python train.py --n_layer=12 --d_model=640 --n_head=5 --n_kv_head=1 --head_dim=128 --d_mlp=1728 --vocab_size=8192 --activation="reglu" --norm="layernorm" --norm_place="pre" --norm_eps=1e-05 --positions="rope" --rope_base=5720.0 --rope_fraction=1.0 --qk_norm=false --attn_scale=0.0884 --bias="none" --tie_embeddings=false --parallel_block=false --init="normal" --init_std_qkv=0.027 --init_std_o=0.027 --init_std_up=0.027 --init_std_down=0.0 --init_mimetic=0.5 --optimizer="muon" --lr=0.0117 --beta1=0.95 --weight_decay=0.034 --lr_head=0.00435 --warmup_steps=200 --schedule="cos" --final_lr_fraction=0.1 --batch_tokens=[65536, 131072, 262144, 524288] --seq_len=2048 --doc_mask=false --train_tokens=642600000 --steps=2692 --dataset="wikipedia_en"
MLP neurons of a small language model. Each row is named by its layer, matrix (down: output weights) and neuron, and shows model dimensions 96-223. Each number is 50 + 12 x the weight over its row's rms, rounded and kept within 0 to 99. A neuron's up and down rows have the sign that makes its largest values positive.
Before each neuron's rows, "fires before" lists the tokens most often just after its 100 highest values on Wikipedia text that the model never trained on.

fires before: " ", "\n", " |"
L6.down1431:63 55 45 34 48 76 44 38 42 51 48 62 53 73 46 50 48 51 66 56 24 59 32 40 54 60 57 46 68 29 79 38 67 39 52 45 44 56 32 42 53 73 12 60 51 58 69 43 62 30 38 60 51 40 43 56 57 52 56 56 78 42 54 29 44 50 55 50 44 46 41 74 38 33 67 60 59 51 68 52 39 49 65 40 33 51 41 28 60 73 52 48 56 33 57 58 69 48 42 54 61 64 53 50 39 63 58 65 45 48 45 41 40 45 44 58 54 47 65 61 46 46 65 53 48 53 49 43

fires before: "5", "1", "0", "8", "6", "4"
L6.down1569:77 57 53 32 57 52 28 47 50 61 80 51 59 48 50 33 62 65 39 49 47 37 33 46 56 52 58 69 57 26 50 67 78 45 75 56 63 47 49 53 68 51 47 49 60 74 62 56 48 47 57 51 52 59 58 45 45 43 66 46 57 45 54 68 69 45 28 64 45 75 54 63 56 43 35 68 51 58 49 63 51 50 45 55 45 77 50 53 40 35 30 43 41 49 53 60 64 68 46 57 58 53 58 40 53 42 41 31 46 60 48 46 62 51 42 60 50 56 49 53 43 57 67 49 49 42 33 49

fires before: " |", ".", "\n", "8", "-", "0"
L6.down1000:44 56 44 61 55 55 66 71 48 74 71 55 49 49 44 43 57 53 58 65 42 40 35 39 61 49 75 56 67 31 46 56 51 51 61 65 43 45 48 44 68 53 54 60 45 47 36 65 28 52 50 38 40 38 59 38 69 37 46 50 77 62 64 32 43 37 56 50 47 45 67 48 51 47 59 56 45 54 33 22 59 60 34 62 41 54 48 56 57 34 64 48 79 45 59 26 44 60 53 71 21 51 41 66 36 49 51 58 52 64 38 82 47 38 61 44 53 44 41 60 49 35 62 42 57 71 55 60

fires before: "\n", "-", "|"
L9.down1026:48 35 60 30 55 66 84 34 61 76 39 53 44 42 57 29 69 61 53 52 50 46 32 37 51 57 34 44 72 59 37 58 38 51 53 48 69 40 41 66 31 43 35 64 52 57 69 52 56 56 58 34 37 63 50 46 51 59 46 64 46 41 68 56 75 54 52 44 44 53 53 49 69 41 68 53 65 52 26 46 53 56 26 64 57 49 34 48 72 56 66 58 63 36 77 43 62 52 57 50 54 33 59 59 47 56 62 45 65 53 57 65 63 51 60 54 42 74 66 46 56 46 48 53 45 62 38 37

fires before: " |", "2", "9", "8", "4", " "
L9.down214:41 57 51 72 28 53 67 83 38 40 49 34 73 43 34 54 34 78 50 42 35 43 45 41 43 51 47 39 39 63 61 44 54 59 62 40 55 52 46 45 55 57 38 59 42 56 41 35 35 41 48 50 48 67 48 42 33 63 37 42 34 46 51 67 67 57 40 46 31 41 78 37 55 65 35 37 32 39 63 76 55 50 32 66 21 62 51 57 45 41 48 38 57 43 11 52 62 48 52 46 39 43 36 43 56 54 62 44 50 63 43 51 55 56 35 56 46 58 73 59 56 51 53 68 48 40 52 72

fires before: " ", "1", "2", "3", " February", " January"
L9.down1462:88 55 45 56 45 35 37 70 30 66 34 51 44 49 57 47 50 30 49 49 59 42 29 49 48 36 56 64 58 45 39 40 52 34 68 48 45 59 57 47 73 46 60 34 56 62 50 49 28 39 62 33 36 63 59 44 19 47 68 67 58 65 45 58 47 61 58 35 36 42 47 63 59 36 35 57 57 49 17 55 26 39 34 48 56 56 53 46 56 51 49 63 54 53 48 36 59 51 16 66 60 50 43 31 45 50 38 50 41 38 48 59 63 58 51 45 59 48 43 65 33 53 33 60 51 63 46 32

fires before: "\n", "---|---|---|---|"
L6.down543:73 60 51 56 32 31 66 39 46 44 48 69 43 54 48 57 64 56 66 49 45 59 39 68 65 62 43 54 56 21 62 51 53 57 36 75 48 28 60 42 40 45 56 49 35 59 28 33 36 33 49 43 74 65 42 63 44 40 39 34 44 45 48 27 62 63 43 53 53 58 38 47 64 22 40 45 53 56 57 26 67 51 40 52 53 41 48 48 66 57 25 73 40 34 38 49 57 57 79 52 62 18 57 55 75 53 56 62 59 65 52 51 41 62 53 78 53 79 60 67 50 70 50 43 43 57 55 30

fires before: " ", "1", "2", "0", " Years"
L9.down36:50 42 68 31 53 51 42 82 50 47 61 39 58 44 52 50 44 55 45 39 36 35 61 50 59 48 54 69 36 60 50 56 43 52 74 51 32 34 52 49 55 54 50 38 68 61 62 61 47 70 52 51 50 48 46 53 53 46 39 57 42 60 42 46 78 43 37 51 36 73 40 29 57 60 45 48 59 27 57 66 55 47 64 63 30 54 39 51 65 42 42 63 47 55 68 55 68 42 50 60 50 53 77 50 45 60 62 36 44 48 40 31 64 55 44 56 63 28 65 37 64 42 35 67 68 51 40 25

fires before: ",", " |", ".", "–", " (", ")"
L4.down477:54 61 39 46 55 39 60 58 36 57 40 42 30 38 70 33 58 46 34 43 69 53 51 35 66 59 57 52 57 52 47 34 45 56 35 62 54 60 62 37 40 62 23 34 74 59 66 43 49 42 40 55 44 43 68 47 50 44 43 59 50 51 53 53 54 37 47 50 51 80 24 89 37 52 50 61 53 20 50 41 70 35 51 61 61 40 43 73 63 45 76 49 40 36 47 77 50 52 47 59 54 31 35 52 40 53 57 54 54 31 35 31 34 43 54 52 49 67 62 51 25 31 63 43 50 64 26 55

fires before: "-", "\n"
L4.down737:44 49 31 61 43 48 47 56 42 51 39 41 46 57 42 49 77 49 26 61 39 54 38 45 55 51 53 49 65 34 36 34 57 46 55 58 52 30 61 50 26 77 54 48 58 34 66 56 48 34 30 83 41 43 60 66 46 60 55 33 55 53 52 47 43 35 44 47 42 34 71 51 41 32 71 39 86 78 58 52 36 50 34 50 55 58 53 52 55 68 50 68 38 42 43 70 62 55 40 52 48 32 58 34 55 52 34 53 76 61 64 47 49 35 67 29 54 38 49 63 49 51 57 52 55 40 50 66

fires before: "s", "-"
L6.down84:31 45 49 48 58 38 54 56 65 54 39 50 30 71 48 35 73 61 62 48 56 49 71 53 72 49 49 41 73 33 40 43 44 58 29 36 45 51 67 59 37 49 66 55 74 46 84 46 53 41 57 57 38 35 45 50 48 70 47 53 51 27 45 65 50 51 24 38 44 59 46 44 59 63 51 20 62 50 61 45 49 46 37 34 64 64 43 63 46 62 52 48 56 47 54 47 39 63 54 31 47 48 48 61 25 64 48 67 74 41 51 43 70 57 44 53 54 59 58 49 54 31 58 49 49 45 51 42

fires before: " in", " on", " at"
L9.down588:38 50 48 46 59 55 57 48 41 24 55 54 28 48 53 36 48 60 39 61 87 60 41 49 34 47 59 60 22 58 53 59 73 37 49 46 37 46 52 43 47 40 57 45 25 71 57 39 45 42 46 53 56 48 71 60 58 35 44 55 41 62 60 74 44 45 33 43 82 63 68 65 47 37 37 48 63 60 44 60 41 59 39 56 44 49 78 47 55 47 66 44 53 49 74 51 30 69 57 34 51 26 46 61 43 39 53 60 45 38 39 29 55 46 61 35 57 34 37 71 53 63 39 43 58 31 56 56

fires before: "\n", "-", "|"
L9.down1369:36 48 48 44 41 43 61 51 52 73 70 51 55 42 48 41 48 65 50 29 43 41 40 53 50 64 55 37 70 39 41 61 70 41 36 46 52 53 47 45 63 50 61 55 59 52 52 33 62 41 59 46 34 38 49 37 70 54 25 49 47 46 54 54 51 56 42 55 52 60 59 37 29 49 52 37 49 55 45 43 45 40 54 67 73 57 47 62 37 53 49 65 81 23 59 79 52 51 29 40 44 67 69 64 45 37 42 28 64 56 56 44 70 44 54 47 40 47 30 48 53 50 48 51 46 43 29 62

fires before: " ", "."
L6.down1393:66 67 26 48 45 58 55 48 48 48 58 48 55 60 41 56 57 52 66 59 54 52 60 34 28 41 43 52 62 55 25 49 48 47 46 46 44 32 53 53 55 54 37 51 53 45 38 55 53 46 46 47 57 50 47 37 77 68 65 48 61 33 27 39 39 48 55 42 41 46 16 61 44 46 60 53 54 51 55 32 69 55 55 58 51 34 52 46 55 41 60 59 55 46 55 52 56 48 58 52 28 37 49 43 20 59 54 60 64 48 52 40 36 61 65 60 53 57 66 42 49 51 57 54 42 33 30 59

fires before: "\n"
L6.down1490:67 51 33 57 46 48 57 62 53 45 41 50 42 54 57 55 24 56 71 29 41 24 38 37 62 48 54 47 49 42 80 33 56 70 49 54 30 46 54 53 44 39 40 45 40 63 54 61 58 50 54 50 69 71 30 48 56 57 52 35 40 52 26 58 41 65 46 42 61 71 53 45 65 48 41 57 46 40 48 57 36 40 33 34 43 67 34 32 63 56 57 68 47 55 58 33 43 43 55 46 45 50 49 49 70 34 65 30 61 49 72 47 59 40 45 57 57 55 57 62 31 25 64 46 27 51 82 50

fires before: " |", ".", "0", "9", "2", "-"
L6.down1362:39 66 59 56 42 41 43 66 54 35 17 37 65 46 67 54 50 44 62 62 35 40 64 32 36 47 50 32 39 62 67 45 38 62 35 64 47 22 38 45 46 44 45 44 40 39 23 45 74 54 39 48 52 56 34 47 54 61 37 52 63 52 47 30 54 70 51 43 56 40 35 57 43 60 57 47 66 47 46 38 47 43 38 58 36 47 59 58 53 56 44 45 81 43 53 74 68 34 29 61 61 46 54 45 38 48 48 63 65 57 55 31 37 51 65 50 62 36 65 61 39 49 55 87 40 60 49 25

fires before: "\n", " ", " |", " Ref", " Notes"
L6.down1245:56 37 33 42 66 58 37 40 48 77 51 58 63 37 50 58 48 26 63 39 37 39 49 52 52 42 56 44 41 38 73 34 43 37 34 39 52 16 52 41 57 78 23 43 31 58 66 48 59 65 53 52 34 61 53 46 34 34 34 79 61 58 47 40 58 35 39 54 50 42 39 53 70 44 54 47 60 66 61 77 44 38 56 32 46 35 61 59 60 41 49 34 36 59 40 59 64 78 43 52 64 54 47 79 71 64 42 47 49 62 58 59 48 44 54 34 47 45 69 60 29 49 46 57 54 53 34 42

fires before: "=", "==="
L6.down298:47 37 29 35 45 49 34 41 63 62 36 30 51 29 41 33 45 66 30 51 61 50 26 67 33 54 54 58 47 33 53 49 59 54 57 46 66 40 46 50 37 49 52 32 38 40 36 43 62 50 46 56 58 55 69 69 61 41 49 56 43 49 63 54 59 38 46 44 52 43 54 49 41 56 63 41 55 31 60 48 51 44 58 30 50 58 47 46 48 54 55 54 45 49 54 56 65 60 39 50 44 44 45 38 55 53 55 53 57 49 55 62 47 68 56 52 49 75 54 57 55 25 47 56 58 44 49 54

fires before: " ", "–", " –", "1"
L9.down1302:69 56 54 65 43 37 56 74 36 49 56 45 70 56 52 44 57 58 44 65 46 48 43 31 45 30 44 59 61 56 56 52 54 31 91 45 46 49 67 59 46 69 49 33 56 60 28 39 31 48 45 56 52 53 51 40 44 51 69 76 67 33 60 38 31 50 49 32 52 53 56 51 50 60 46 33 45 59 42 37 53 43 36 64 47 53 68 53 59 48 58 53 67 61 54 59 61 47 35 64 78 67 46 47 59 55 54 48 53 64 67 63 70 47 67 54 41 53 52 48 65 58 51 44 48 52 52 55

fires before: "---|---|---|---|", "\n", "5", "9", "8", "6"
L4.down1641:40 49 51 37 40 58 45 55 34 67 35 45 47 31 60 46 64 52 32 38 47 47 52 26 64 63 40 58 55 44 58 44 44 67 56 43 41 50 57 49 49 59 43 42 50 68 60 43 36 41 51 47 46 47 37 29 53 57 48 47 49 59 37 48 63 36 21 51 30 45 67 58 58 53 38 49 72 43 33 53 52 71 69 40 52 78 31 52 55 40 24 37 56 36 54 25 14 68 35 46 55 40 35 51 50 51 40 50 38 57 29 38 62 54 59 39 59 50 37 30 59 61 27 33 21 69 43 51

fires before: "1", "0", "9", "2", "7", "8"
L9.down336:58 43 67 61 42 41 60 27 44 37 67 43 68 43 59 20 37 52 48 32 26 48 56 57 81 64 49 47 65 52 23 46 31 56 67 43 64 54 34 41 67 56 58 55 55 38 50 43 53 57 40 60 22 51 58 56 62 44 46 57 50 32 49 65 45 53 53 48 40 66 33 42 35 28 50 33 51 54 41 81 62 62 50 53 41 37 51 55 72 35 28 36 61 42 46 55 62 30 50 51 59 64 66 63 41 68 55 56 46 54 36 35 53 40 45 34 47 51 39 49 32 52 62 73 36 36 51 57

fires before: "zu", "s", "lev", ":", " |", " of"
L4.down637:58 67 50 81 56 50 49 40 51 53 61 49 29 62 42 29 43 22 53 31 34 59 40 48 64 48 53 41 60 47 43 36 53 36 56 46 57 50 60 38 47 58 42 47 36 37 55 61 61 54 43 37 55 56 47 53 46 33 59 49 60 43 60 79 77 39 31 53 67 46 44 30 52 45 36 65 57 17 30 31 47 37 51 47 35 51 73 55 55 76 68 60 58 67 63 63 39 56 49 62 69 57 48 34 27 52 56 50 76 42 53 35 35 39 46 52 47 46 49 33 40 44 51 59 30 46 58 45

fires before: " ", "\n", " —"
L4.down1051:49 46 50 41 53 62 50 45 55 45 75 39 45 41 49 36 53 45 57 51 65 40 24 57 67 37 49 48 66 50 36 30 52 46 48 41 79 66 66 47 81 28 34 40 37 65 52 52 47 44 40 45 27 57 60 51 44 75 78 69 56 65 42 53 60 49 40 45 38 34 35 38 44 46 60 61 55 56 64 49 43 45 53 43 61 24 56 54 66 44 48 40 47 54 65 55 38 46 43 49 64 59 57 57 60 69 42 39 66 66 57 43 60 38 47 62 23 63 66 58 35 58 56 64 58 42 41 58

fires before: "0", "6", "2", "5", "7"
L6.down1075:48 66 24 46 63 60 64 53 56 29 60 46 64 31 64 62 59 61 41 51 21 49 50 55 47 45 53 46 35 45 35 67 56 42 67 53 46 43 43 29 88 65 42 29 58 55 65 35 72 29 50 60 47 68 48 44 22 63 55 56 44 60 48 60 74 44 45 56 43 55 36 42 62 37 45 58 56 49 26 42 29 54 66 51 38 54 58 63 52 54 36 40 68 62 60 67 41 33 51 41 65 37 53 60 45 27 39 41 52 47 37 51 45 50 53 53 39 41 53 63 43 52 54 56 58 57 38 62

fires before: "\n", "2", "1", "born", ":"
L6.down356:69 38 50 56 49 60 52 63 34 58 50 54 54 46 43 57 37 29 47 41 58 55 42 54 44 42 46 72 36 40 31 57 51 57 71 43 45 27 52 37 50 55 63 70 60 40 66 46 44 43 43 68 31 91 54 64 35 25 55 33 61 55 45 76 59 20 53 47 38 23 39 39 58 61 40 54 52 45 39 44 42 51 55 37 45 64 62 58 51 59 27 55 71 48 40 43 44 68 67 62 42 47 52 41 63 55 57 63 57 70 40 73 51 46 32 36 50 41 57 37 31 67 62 59 52 59 54 40

fires before: "\n"
L4.down803:61 42 51 48 41 58 62 43 77 41 75 67 44 51 70 55 21 39 45 44 63 50 38 52 72 44 42 51 65 37 49 50 66 50 36 56 58 49 48 45 68 65 28 59 46 50 57 55 48 44 48 43 50 48 41 30 49 39 48 50 29 39 52 55 51 75 50 55 27 49 54 53 35 45 25 44 57 50 53 40 40 49 49 63 43 48 63 66 58 39 61 55 52 53 45 48 49 73 47 37 64 46 72 54 56 59 51 43 36 52 35 66 47 54 46 48 58 81 61 60 29 62 46 48 46 65 42 61

fires before: "\n", ".", "==", ",", " ==", "s"
L9.down833:41 64 66 53 41 33 45 46 46 58 52 54 53 48 58 47 59 49 55 63 63 54 56 22 53 49 52 49 51 37 40 64 55 31 47 41 42 45 59 49 53 40 20 90 38 76 47 71 82 44 59 70 48 52 56 50 40 60 71 51 59 35 35 74 11 57 47 57 52 52 50 61 43 53 74 32 36 39 47 40 38 60 56 45 63 41 46 55 49 67 52 57 49 59 54 47 53 55 40 58 45 45 57 48 40 44 51 63 51 57 30 57 29 54 28 47 55 38 53 40 53 25 56 33 39 63 26 37

fires before: "\n", "---|---|---|---|", " |"
L4.down555:43 57 28 45 45 40 53 41 40 40 36 51 52 45 61 46 74 41 46 39 50 34 30 52 51 48 48 75 52 43 58 32 56 53 40 56 67 43 55 44 35 38 44 41 37 55 40 46 49 50 49 46 55 61 41 67 55 77 46 56 47 43 54 57 49 45 39 35 45 47 52 58 45 47 44 66 50 41 44 60 59 58 48 22 55 68 53 50 42 64 39 22 45 56 62 38 45 55 52 34 34 58 50 54 27 66 29 42 30 58 41 59 59 55 48 68 57 32 52 45 44 34 50 69 50 65 67 54

fires before: "===", "==", "|", " District"
L6.down494:45 40 68 64 45 46 52 29 53 54 56 57 62 43 47 51 55 50 48 61 33 50 36 67 51 63 62 42 32 54 46 46 46 48 51 40 57 64 46 33 23 51 56 34 61 50 47 50 48 60 45 47 55 56 46 48 48 25 63 48 62 46 44 55 54 75 50 39 52 42 44 50 66 61 62 41 50 37 63 36 15 53 42 46 37 41 61 55 22 63 37 39 55 44 51 66 57 41 43 60 41 31 38 51 36 52 44 50 54 59 48 77 46 79 57 55 42 49 69 66 68 43 58 41 62 64 72 40

fires before: " in", "ed", " of"
L9.down917:44 74 25 45 64 56 48 60 48 54 44 38 27 48 43 35 60 45 39 49 58 55 52 55 48 46 46 53 38 72 31 54 54 34 26 53 32 39 71 36 41 46 36 52 36 50 69 35 42 64 56 57 56 59 65 36 55 50 50 52 47 74 34 79 53 58 28 41 71 75 53 61 44 53 43 72 61 49 46 37 45 54 51 46 59 56 77 41 61 75 36 37 58 52 64 57 55 53 56 45 50 58 53 60 55 52 32 52 53 64 46 42 36 41 48 41 48 48 67 66 59 50 62 56 52 46 52 47

fires before: ":", "ed", "o"
L4.down380:61 57 62 49 66 76 55 50 57 59 44 73 11 46 54 43 60 45 31 55 65 67 67 68 60 42 45 64 52 47 30 57 57 43 50 49 46 43 61 42 60 71 49 37 64 28 41 47 58 46 67 62 55 47 47 34 47 70 88 42 45 55 36 55 36 52 44 50 30 47 57 50 49 55 54 53 25 38 33 32 42 62 71 41 38 57 40 60 73 72 59 39 54 63 58 40 50 32 56 53 37 56 73 72 29 68 45 53 58 57 51 63 68 55 39 40 45 35 55 31 46 38 53 59 53 59 50 38

fires before: "4", "°", "3", "6", "1", "9"
L4.down1431:52 63 63 50 37 46 41 65 41 49 58 53 69 49 38 37 59 56 45 35 66 27 57 41 59 51 50 36 53 63 55 44 68 55 69 52 64 51 41 63 47 53 44 47 33 59 46 37 46 51 25 60 50 13 50 35 56 60 57 47 46 54 66 51 52 43 70 57 51 61 60 44 41 46 66 41 55 42 56 36 51 49 76 46 42 62 50 48 38 63 58 49 60 46 36 41 57 71 49 68 49 53 55 46 55 60 50 34 42 81 45 48 56 53 36 58 57 64 43 42 48 41 53 37 50 56 56 64

fires before: "\n"
L4.down77:51 50 41 44 49 32 68 52 65 49 34 54 42 41 49 51 32 37 59 27 60 42 50 40 62 57 58 51 58 24 45 39 54 48 41 67 36 74 65 40 45 74 47 42 32 54 51 52 66 51 66 52 53 60 53 32 47 39 44 64 48 49 57 40 51 69 45 46 46 47 54 73 47 39 61 48 79 62 33 47 45 39 53 54 67 64 52 44 46 60 71 56 42 54 49 41 52 42 52 38 61 25 40 56 44 60 67 51 58 58 56 39 41 51 62 63 62 67 57 59 45 61 42 60 59 67 62 43

fires before: "\n", "---|---|---|---|", "s"
L4.down1578:49 50 50 43 53 36 55 38 55 43 41 60 40 43 71 43 62 55 48 30 36 45 43 56 58 45 68 53 44 49 59 46 36 53 61 48 46 50 43 38 66 43 52 50 33 82 65 62 32 28 56 14 57 41 62 59 96 69 34 80 69 33 42 63 60 44 38 54 39 48 42 68 57 40 44 62 51 49 40 64 59 55 53 53 38 44 54 61 63 62 57 39 54 39 72 52 34 49 63 58 67 39 62 38 51 72 58 60 47 56 47 62 58 48 49 33 56 69 44 46 55 49 48 40 42 66 56 59

fires before: " ", "0", "1", "2"
L6.down899:52 47 53 33 41 28 54 48 47 46 44 65 64 43 39 56 42 49 49 51 44 40 41 70 50 26 81 53 60 51 49 68 35 56 59 73 43 33 47 37 49 25 67 60 61 65 36 46 35 30 49 52 63 56 65 49 47 38 40 55 79 67 52 48 63 43 48 49 61 62 47 45 31 37 51 66 67 59 49 24 49 58 57 50 54 57 46 68 57 61 34 55 42 65 45 65 50 75 46 29 61 53 42 43 63 62 22 62 52 61 46 38 45 48 39 42 44 51 41 40 41 52 50 38 40 53 42 69

fires before: "-", "\n", "=", "|"
L4.down244:32 64 39 44 64 48 44 38 41 62 46 29 61 51 39 58 56 66 39 66 62 48 51 39 74 53 79 38 42 30 54 55 70 71 55 39 34 32 42 46 40 53 54 40 56 58 53 62 72 46 49 59 60 48 77 76 43 50 25 40 55 64 60 56 45 42 38 62 58 47 38 38 37 48 59 29 51 53 43 50 75 46 30 53 60 45 51 37 69 65 56 52 39 29 69 35 62 63 36 51 23 47 75 39 69 44 40 59 80 44 57 70 47 38 36 49 50 53 60 54 45 54 43 44 54 52 30 62

fires before: "|", "-", "\n"
L9.down954:61 48 30 60 75 36 54 36 25 58 45 57 41 74 62 58 61 67 45 60 55 56 44 45 61 43 66 43 45 30 43 33 55 71 52 47 37 31 56 29 38 41 38 46 37 40 48 53 71 14 43 34 88 62 35 39 63 39 77 49 60 49 64 43 34 45 30 39 74 47 62 59 42 40 65 56 41 54 51 22 75 62 24 60 48 64 55 49 40 54 56 68 65 50 46 16 44 43 40 35 54 49 42 71 44 50 24 78 52 53 46 71 33 41 41 51 55 42 70 51 33 42 42 37 48 36 47 55

fires before: "\n", "-", "|"
L6.down1100:54 59 52 36 50 36 52 50 57 60 44 39 41 37 42 55 47 61 47 51 31 48 39 49 65 53 56 47 42 43 54 41 68 58 46 35 45 51 62 44 56 57 41 64 37 53 61 51 72 35 64 49 40 52 48 35 47 57 28 40 43 52 56 54 55 71 40 44 46 55 65 50 48 54 46 52 66 46 56 43 66 55 23 63 45 51 29 61 54 46 49 55 64 64 50 55 43 59 61 30 37 37 54 59 57 47 64 53 69 68 51 56 58 46 58 16 57 54 59 44 49 31 57 72 48 47 34 46

fires before: "\n", "-", "|"
L9.down993:33 55 46 29 49 53 41 42 51 61 46 57 42 47 42 50 61 51 67 67 50 25 38 49 41 39 58 37 48 30 43 65 63 44 51 47 62 46 47 63 59 45 51 77 44 46 50 68 62 45 57 62 29 67 27 49 48 49 51 43 38 54 49 57 69 73 41 58 52 44 76 65 35 58 74 54 65 39 54 33 47 52 41 52 55 58 27 64 31 66 52 73 47 43 49 59 47 63 48 38 40 49 55 55 56 58 47 63 77 61 31 55 54 43 43 39 49 58 54 49 20 37 33 49 53 54 37 38

fires before: " |", ".", "7", "9", "6", ","
L9.down774:44 56 42 60 65 55 41 53 59 52 84 58 66 28 38 42 75 56 53 57 55 26 24 41 47 40 54 39 41 46 43 51 39 50 41 80 51 36 49 41 40 55 35 62 45 37 48 53 61 56 29 77 50 47 46 31 31 22 28 61 62 56 69 40 57 52 22 45 64 61 63 45 59 54 32 43 28 41 41 53 46 36 50 49 43 29 55 59 50 51 56 50 48 39 54 56 39 64 56 54 42 39 43 03 40 51 42 33 53 67 51 38 44 43 53 43 69 82 42 43 58 74 36 35 49 68 40 41

fires before: "\n", "-"
L9.down1215:53 53 54 60 41 51 65 21 58 69 32 40 57 53 43 33 39 50 60 56 53 44 39 42 54 71 56 64 41 62 54 33 64 29 61 49 36 39 37 28 41 69 44 49 43 41 66 43 63 44 61 65 52 70 35 37 49 37 33 32 49 55 43 59 60 47 64 47 33 57 48 43 56 66 44 38 70 56 60 32 56 43 42 52 71 29 56 54 35 63 44 39 38 63 37 47 41 33 52 57 61 29 44 44 61 60 53 52 54 57 60 52 50 49 50 54 47 59 49 26 45 38 50 70 51 57 38 40

fires before: "2", ")", ":", " ", "1"
L6.down1452:53 46 46 41 50 25 65 50 47 53 39 42 52 44 44 68 40 30 44 48 51 51 41 60 66 62 36 34 39 34 39 29 57 36 47 64 54 37 45 50 57 67 38 55 56 81 23 51 42 61 58 48 51 43 38 65 37 75 36 60 31 56 77 47 43 57 51 49 69 42 47 55 54 60 53 39 72 52 42 53 63 44 49 43 48 55 32 70 55 54 39 50 48 45 57 52 40 72 47 43 46 28 42 34 36 50 24 59 71 53 60 73 71 39 44 54 48 48 50 51 43 33 46 54 57 50 66 75

fires before: " of", "s", ".", ",", " and"
L6.down152:31 50 65 40 54 63 61 63 60 45 44 57 66 48 38 55 51 55 63 67 35 47 43 49 62 24 55 47 57 38 50 31 56 39 55 41 43 50 46 49 65 62 40 56 56 46 37 49 77 35 48 54 73 82 55 53 48 27 59 51 55 54 60 67 66 51 49 76 50 50 58 56 61 40 61 58 71 43 41 57 58 68 46 49 86 51 39 36 59 51 57 51 51 52 68 53 70 43 40 39 46 35 62 58 55 62 56 81 59 54 37 46 63 53 43 58 64 49 70 45 41 18 43 59 47 60 27 62

fires before: " |", " (", ")", "%", "6", "1"
L9.down702:50 53 65 53 36 59 58 35 81 58 44 35 49 36 51 45 61 54 51 55 55 93 47 42 44 55 68 42 50 42 31 51 42 40 40 67 77 46 53 47 53 76 44 39 59 51 78 51 41 48 41 52 35 14 49 57 57 68 46 57 48 34 42 50 51 53 60 22 65 44 55 40 35 86 63 46 42 59 37 62 62 51 45 46 53 56 26 59 36 65 55 34 41 54 38 39 23 62 58 49 62 39 41 33 62 48 57 79 58 54 73 57 33 59 48 50 37 46 55 45 49 43 44 38 68 54 49 45

fires before: "\n", "---|---|---|---|", "'"
L4.down851:43 51 51 38 49 54 45 35 50 52 34 36 49 43 85 21 55 61 51 33 58 53 36 61 53 39 66 47 69 55 61 41 40 56 47 71 49 40 55 36 56 59 47 38 43 62 62 47 52 38 43 22 18 53 40 40 83 67 27 76 63 44 46 42 59 43 32 42 32 50 47 53 58 44 27 63 48 51 52 54 57 60 61 54 42 65 59 51 55 54 33 44 45 47 67 53 47 57 56 56 50 54 60 62 54 63 45 40 42 58 38 52 62 45 50 36 55 50 54 55 48 33 49 47 44 64 54 45

fires before: " |", "s", ":", "\n", " and", " a"
L4.down388:54 48 66 61 50 62 71 41 34 68 31 54 53 46 51 44 58 50 51 54 57 42 45 29 56 60 58 57 30 36 45 41 50 64 46 58 42 21 37 50 41 47 38 57 48 57 57 64 56 46 35 45 43 45 35 38 39 21 48 41 47 62 64 55 52 60 62 69 51 52 64 53 53 61 54 63 54 67 49 70 34 64 48 51 65 51 71 55 44 51 47 61 74 41 36 43 43 52 43 50 36 47 48 79 50 41 51 58 71 80 39 71 46 65 63 33 36 24 77 38 45 49 61 50 34 53 37 41

fires before: " the", " it", " \"", " of", " he", ","
L4.down1441:69 33 53 49 46 66 65 41 58 46 31 29 61 61 36 49 69 34 43 50 85 62 49 68 36 55 28 34 45 43 28 46 48 54 60 60 50 27 65 46 65 57 27 42 48 39 52 32 63 39 40 42 40 63 44 18 52 47 61 39 51 65 16 57 44 43 48 45 38 34 49 41 38 72 51 37 51 47 64 49 41 61 53 54 21 57 59 62 43 58 36 25 57 50 53 52 58 72 64 55 31 38 57 62 60 36 22 50 63 53 57 36 42 50 27 61 45 48 57 73 50 50 25 67 46 58 49 47